Weights of a small transformer language model.
Size: 13 layers, 6 heads of 64, MLP 1536 GELU, 26.6M parameters.
Architecture: no biases in attention or MLP, untied embeddings.
Training: a variant of Muon for these matrices, 367M tokens, 5602 steps.
MLP neurons of a small language model. Each row is named by its layer, matrix (up: input weights; down: output weights) and neuron, and shows model dimensions 96-287. Each number is 128 + 32 x the weight over its row's rms, rounded and kept within 0 to 255. Numbers have three digits each.
Before each neuron's rows, "fires on" lists the tokens most often at its 100 highest values on Wikipedia text that the model never trained on. A number after a token or word is its count.

fires on: "." 14, "y" 8, "el" 8, "r" 8, "d" 7, "i" 5
L8.up1204:174198109099139047131094101197087119159165178135082136118138150121142094157121174103116071157158145090132121093080126075130109113125131110075078115103150130182122146134097116147117100179112130154119136170145136154114102136121137126129145106119083096120107159171129177186168117073155146089142156141120097133097125208175096155151118074067120139138114088076141156106128125135090072167146152145116132173133092113163146166068129084120210147077138162105121131141153091186123172178143097088117073165102162117139148122115184189072121103142143085093092103120082152137166087119092136151
L8.down1204:134084174126054133157106126108126110123071120109120148097153108205145210066164111152111147126080117109131171169173194094195093120111154165169153118157161120103128166134139120149103140176112079092081116117153120053174140176110156087155113121162157080116120083097105123123104133132148114175177094146141186169130130041117123105111105179179152118128120108153085117100090138086108100147094107120168128125116118112141111135128181124111122148142136115173152178086144117119089108085153113097096126142122126098125115128176144127132127102112095142157102162094165111150165094112071094076

fires on: " st" 43, " St" 16, " rest" 5, "-st" 4, " r" 4
L6.up623:052183087118127064067091150112192151084111090131117125109141124118130131070184125138097098087164155108145085178130090153092131135107159177155157112103107135152146124145165209145047159125157158175137122127182102075090035167171124116110101150111132163180120122122090147099128105061081111108146159115131188062190092177109155182164178125097173162108128097137134086142126136126185145154148133115102075105134078117110125087107173142105132122155109134137161104111155107077123147131116100105150097104146095085139098115111145093107125135092140049094124155154110090139168104181117122165
L6.down623:111124196125117166207206104110074106152156193117115126137137182134086130145076118174129102178062121111142092083132138146163117186141097131144079146166162134058134139085098071112172113115096111085152162163094112186123121100080114133168151114146143113133145170144124128107077150192134134132145150105130091108128123090162117110110097142136105131122168100106179121085099083168124104088096089148114181148111113151168209175122098109126105164141139118117107131147116127145152127182163163102091137144127161128115115108111092101118156111150145118188112130133144139122089128065125141097

fires on: " A" 17, " T" 9, "ired" 9, " G" 7, " W" 5, "en" 5
L8.up1033:105095167079154149109106115085077128166141149170144117155106114143146155131154079144131069123153083110187104129148131172113109144160076115068171121140134119124152139139149144133100210164081065083105079138106084162099129117143138159118133106146151173129137122145089135108136168221094152090151135115087121105144118022141144146106109086085132125143078077134182105124112168074157165153134131136101110119169170114086121150113157152127159126095094154100127174162133155066098118117124126156160119095115147095126122115155105080183101176109167169122120116193088178111106147155163086144
L8.down1033:162175153165164172155149157156151152132116152115113116146133138158074093121093101132091178137124140119104093150088143091158147104131071138148047130121143043151123111119112132116125133073158084160136193187159164139125117115187144171080136087138145079122133121178160103126108082067080170141176111132120106134142142163157102160127146119167118180160123169153141119141184137160177175156118174126109187143098130177126140083168086127107096122173157100129111147059142128129182194127088135113113173177100130122130069101118096111096073111163133127130132132113206064166095152114118102080

fires on: "ect" 13, " miss" 10, " footballer" 9, " list" 8, "|---|---|---|---" 7, " desc" 5
L2.up439:098126131166097126190104059105105153089133075125109095083125108152131146084121113164155130062121124138117108151161108070149163102156148123180101181100121173103177099090117071167158118154158136137128108173125144114195142130135164165139150067187148130104163091200132094196143156112143113150159102113108130092104123124109115075157187091149177200127140099107111156134202163159152123096165132146134077112061088137145068161151124154119093148156134122110057134148108216165149132162139098144141094114147156127085147075136167115121158152093184136133119111131189166141095113130152153111
L2.down439:152111122087157152039150167133146096166136200151139152165130150114116109183140134084093133169147119095144149108072147186112088134091108125074149095174112094100094166167131163093103128100087133138152154105122095144053118154117091113129117167051121094123104165055099139047125084136105111105107145150144119158134145124131138184106071177078085059119116150132131143103086075120130110187086132099107155137165179111103183099116102095117169106103114100115205119083132041085097116117132175129106149150106113138149123188098080142138116128161087100119146133102074109130182122137086093157

fires on: " made" 18, " million" 14, " hig" 8, " largest" 7, " earn" 7
L4.up590:142101148143147103125111123167125119191157156094149196069178070086132147120135103142147081090095136156225129116101136117143126095093097078124160123112073119092113128123172137133129112124149163104099198121073117148149136178125105165104200097187159114051083126143105187125185149154154114123159225108085070101103134153028139084111122139138123137132123087105151122110193120147140067179135143128106105094117119175098138100134167144106115134031116083112164160152125082090143165127116120172132137138142125118135138141151205133049124128113133125118177164121136093154137121151089133153
L4.down590:135126094139117162130125134081123136095105127148116096172109181172132124155100132113111175152151118119064127110156113093115102127155157209148098138144170140142117150142092131135126121134126081169141079133160133098096128118116145105119062144065127144195177122109170065136112129102132155156092042150180142191146144093189132183142131112136172132125170196153104144167064129138094166111154086108161178171130110094171138141125105106141133120245138153160100113103148203152123075126134113091124086114137159097114115110089073151185139165157105113141072111128146178083130135130155113078

fires on: " of" 33, " on" 15, ":" 7, "est" 7, "'s" 5, " its" 4
L6.up1468:131147160103176116129118119119125124099112107092072120138112120145113117157164062135120166185151155125163157104117162063093132155088154142140111159130120143139133127116116116136118110120138180132071123096156160108042099122104117108150074149132131144107147166153149090109091159115129175109186121161131118136162087073068155136113169169168135105186141199111156108090165108147185097201058097084110147140106128125120133127148149184170119117180121134098105151129136077143114130164157185150170128144121183107169117151123087083142090151187079162158125087108144150150143111153144106094
L6.down1468:108135126189137145099125115094121119154124199141168128070129160124205097147151148154151117083119151109101115134125096117108166142095108125094185165159074109087167090123165130161171151120108180124114070142150124098105078181159133104128141113166119178125081091126170130137111130092126151171149140105116156124177173125118098163133113094073136166133082097078158177161148149136083151107128163154099114043145165150176090105139034108099126153060184158175156165122133166135085168087178203128092101141131104124142186154120159154121145197081198159146152101063153156121165105119148184118

fires on: ".\n\n" 35, "\n\n" 16, "." 13, ".\"\n\n" 6, "\".\n\n" 5, " |\n\n" 5
L4.up87:159131138184149170130150174080055128116107122144081127166141152108111083153191139149166145099102112119094171158108151137099194165188110134108102083199152135097114145119085114118129121158094089103146124179155087095194139126142058086095107114110137183115116160133118171142110165100173142146193122148094068142138190059125142128041098148152126165139122127174129124148129181165127176100160117089078151129146144141153110141133141180163134124154197146146096101157088151139173080158110143157135125121069084138140095144192153141143155122065113139112074122078163178161140166090168088162
L4.down87:138069173161142143119135105137172103048145084108128124125178079128175113075149120136125157135171131114136135106126119104161128098086124134162109149110156083151138105103110065151141137166167133115165108101090148147115141154092143149074157110138161143095127161106084096078170156099118076107104115109127129137195156170168136130162143138101154088128143080108111191137124119083134103179093116096095141082152126133092128165113088113153091192069160187158146117176128112163155121118160107060181095107133166193149109143142130109091095112189156071148187155195073152197125114126100129146

fires on: "|" 21, "." 21, " his" 18, ".\n" 14, " |\n\n" 9, "\n\n" 8
L2.up1138:148176102155116153193162132112104169122129067146125115122120126115136123134144134133169129152137075155115151162136094148160127106166154155107103076170179114120101095144142086167155147183109082111115160110121125105164143080154100103113119134107121151079169151126085136099085119107086138110131128110099120165154142142209119157130125179196127130116102085079095146196161172121133113125111156113098141086120153137136131140160138148152128123155127185179123111149133119106103150132149100134157178159125148138112119107150187154104162136141143117122106106161175204157125175130171133134
L2.down1138:124135186142088159121123144147106124124102098138119096066123182137160099099127122105125114126127155109116081127098096158119105147107148159165169120152112137117095172124126131175116183054117121134128095113140164169135106100108098102171156111143136168142135146167119155135231103104160116119090143118133093176117136125136118106120159137144163072133105145128119148127164126107166148158099078114094137102062112152120080195166099141119097114076180118113127121077043115167140098101125129080166107123142149122161155159127143161096158142123123128129167110191145094169153133135127055107

fires on: " of" 19, "or" 12, "ing" 10, "at" 8, "s" 6
L8.up1303:140125125117126084118109120157173162073160114153171116142145121127135146139085080125118103093131115113133164086132147147111102145149095103160152146066100083107113145114135157145132182079082130202121157097180159079089097108139123094186096137181147140098081106126105089098138099088089169156138141130101116128085102124097131200191128088165087141146143079116206115187172146178094099179145132124147070152110162146165076159102199114130147129127135087104107089126109188129148149131132106097093102148138080118119084103147116074129136120132198120104117114171151121105130090130100050136
L8.down1303:146066171162166153177127087146122129136118108122108076139145097101116140165086153098127117117173195108116125134097179028153086172104127128100137076053154166123103093132178127173120124141178105126137102165131158114138132173088132138043107141153096104189105086140179155164185089115118109109142168136118147097088166062076142028128144158078139139100140210115114113136140165128147149127131177157141123091113151127119149118166134141166132182167151156112161111157183074136139122170121147146176111075153087111092148140149148117147132115132096124139130142063151112173128100172178110061

fires on: "s" 32, " of" 9, "ine" 6, " (" 5, "to" 4
L6.up309:183092103123101153126118140129137155134133136116187115129154138121195082117103135088161099114099136133128105119137217147080083140088060078118131142157107087153231077108096142062167100077126066142149131104175124088155093129122091117151161201180151139100101153183160049096143116079088120153140169136081119172118156084128088124094103149083090163084146112151124156100080152091079160198174151161071150132112150143167150104119128162131161155164132106152102093162119159162183188190131060134147190037121119100109124163171135144128124149114071124117154112210078130119179160153140146154
L6.down309:100099118091180150123123097132073144168190103142126170211108120092116214166082141105107167126101140146098119086102108068120111124165188182152154074153116133126096168143173119184099152165156202101158137118170178105110147134113184129130093096094106121203130145114148145168124114134158165149098142120140119058134102164125090170140116195143196094108154157116157112144103151098126145092116067103187104119131114148070094183139145093142156142115155105122109146114102083100146082091160141186146130141102133104078121064063153138159169156147137109090109150074131096186113147110098109130

fires on: "\"" 19, " medal" 9, " research" 6, " also" 6, " including" 5, " top" 5
L4.up454:052116092161121143083125156132158133141101098133118134112141051138116156105067131145083107080120152146107142147186086145133131095103126090073136099074118118090113095139156136119133097149108137121169136136077123080102106111122143128144094119071170103144139127094183092156096176182078071134095180184151134108157080096138047187126124109164103161122129121153093132113077171165127119070192182106140143121150117115140116106124165123197145112084165131174155116090137147178099111150099128175104110135153045089083122089105142140095135171084161150109170118142181137156157142087150128227
L4.down454:181119165129120154130136094141138158130133150136129113152089172160137116140175130076129138157132084105178127128098172145135129150150197195175100153117105088104153152132107134183109137056140103142113105126163089185149080096138090102110165147177075145116094112149075175081097122136136144149173175051101105048131151158126184065046068162141106137097109098110084066104161095127148170173102112135123115135153161157119095219190124120130127104149104131136144136119134103089162170124139127168083138099135134105179113147124054165149120058152131108158077134086113133088077116128082129051

fires on: " of" 30, " all" 10, "at" 9, " its" 7, " the" 7, "ay" 5
L8.up1275:113116156091173110081074113146163115116146111091089123147101061143097197197161096066166127113123157133147180140101123111137135155173137101158091125118181088136148134149151167118123136147088145180148118179121167117104153135128110091110141100108158159137099144091112182082112189133177173089099130171106159110096106076103143132145135151157117099123084111139142057155176109155105155128060115173069189193134168175140127081027175160110127125130142125121154166133120158180093185098105160123139145168062137143122106100077131162112133174137152099092113148117169173073150136084115100138
L8.down1275:164118138152163140119110121086050193085154138139116129124108189133191123122124132119108133131094145118101120123092126144138118087082178143119166120119116099146117100142146084155158193116107193058143165111131108069116120164135095154121083218051092108164144156143153149132067183119147099148092108090097116137162151166127064164070190086148160151125121104098116176129121128098127131143080159123091113113100141128118033115153050116142068119137120193131131096160162135101132127134150107090118112157122106141153132098152147096154114155085081100167102160133188133142149107104182166106

fires on: "man" 21, " Sh" 14, "ust" 6, "n" 5, "my" 4, "hn" 4
L6.up858:092148060094124199061104175091133115132101159123123106136123159098114116138171165136194157126127109138206131112149110099136073127142136115134113119093170100119087122184109107097085146143165143119120109108119103102146160099142117153163161193105130071104081131130145132093087084116137140124096169151170101075193090120166134176113102112150106094128146128101156071096169166167110084172144196059196097187100126166139123188143161052150170131179103135123105143140064084122084101168174154188175152147121107134145123100132065155081115142127084170075124080148110144123125107144091198168
L6.down858:144113167165147078185145082141137171089126094155111120119134095144158136163130083060069101114143159148050151149090171152161174102099085138112126111152070148115109122141110116165191148117080175145102116172136142194084125146117129078091092065114107144116155101137067148193112156140099133112136068135093089102071117128097131160120167146123132098113140136134098189146057069085153143082143118190109138102141131121102188076145102222109119124066166123150124164110145125103187177142127116115064134163122156110101098107083170100183104116168102134145129117144137135133088114154177081092

fires on: " |\n\n" 29, ".\n\n" 25, "%" 12, "\n\n" 9, "\n" 8, " |\n" 5
L2.up441:150134100146132203147126140121099155123146091134113089167176117085177096145156138081167156121213133124128153153107142155156135091149164110092155082172123084186092125113089164141123097089145130184101120016128136095154134157085106114111090104112100137125175124132121172154120213088130136138188153113076091137136112194166150129086081122114114097114085085133128156165094178101151182083138088108113106107159168115125085099095123107142108148110103108157134170152089163129107158109124086149137181111143081113180089178109160103102188172145138098090148137141079173133134097111160163153
L2.down441:126185125145139085122120163133146105142160125141102138154109099102128068165153172097193150094126125113123111113136130074142119082088166144155121132132105142173118150193113111135153122115201115149131095104128149142143102097142098171101154085154137129127183090173137088075126125180093119123139155150107092170196140159118126116083045158142157091148082080154123103085095140055104158094109101162127128084126087075131067097111099116218131123103169192183139156125069137104143153087152049138113132150080076116152119155120117073170129125168133117142175131139134138128104127158099099134

fires on: " they" 21, " em" 12, "iety" 8, " pe" 5, " because" 5
L4.up128:164124118105108126110171163156168146116124152155086107173117098151202161134185086162132146131148152142076115142110178121134101147069141173125131092128141204086046103157154076160123136080128138140118101131133089143125179077147105116123143097156137111166121161192099123153130182160123112150168097087093080159176149092143133170071151084122177127113122149095097126090094153083113182163111085095150119116081135130164066133166126122145137123193145141086113129199134087154176100115135115152115130149087135186110145118167120139128110090169103121114074099120140118157164188068106102131
L4.down128:112108150105154121148056135119112091154114094126137126094133141098066085115071145129162127085122095103183132107150085132146153117173133079149121168144115069139205145102121159097122105183140114106139122126090155112132074173081135097112121159076112100091136111088134126102081092088137149121092134149169200120102087165107132095168117178146066128136129084168164108178167107185132073096141172174090161159177137155093207120090163114121106138051064115167167127012131202118092128136122139101116126129187118081156105139103151125123183138099149109146178113114097109130106080155159132125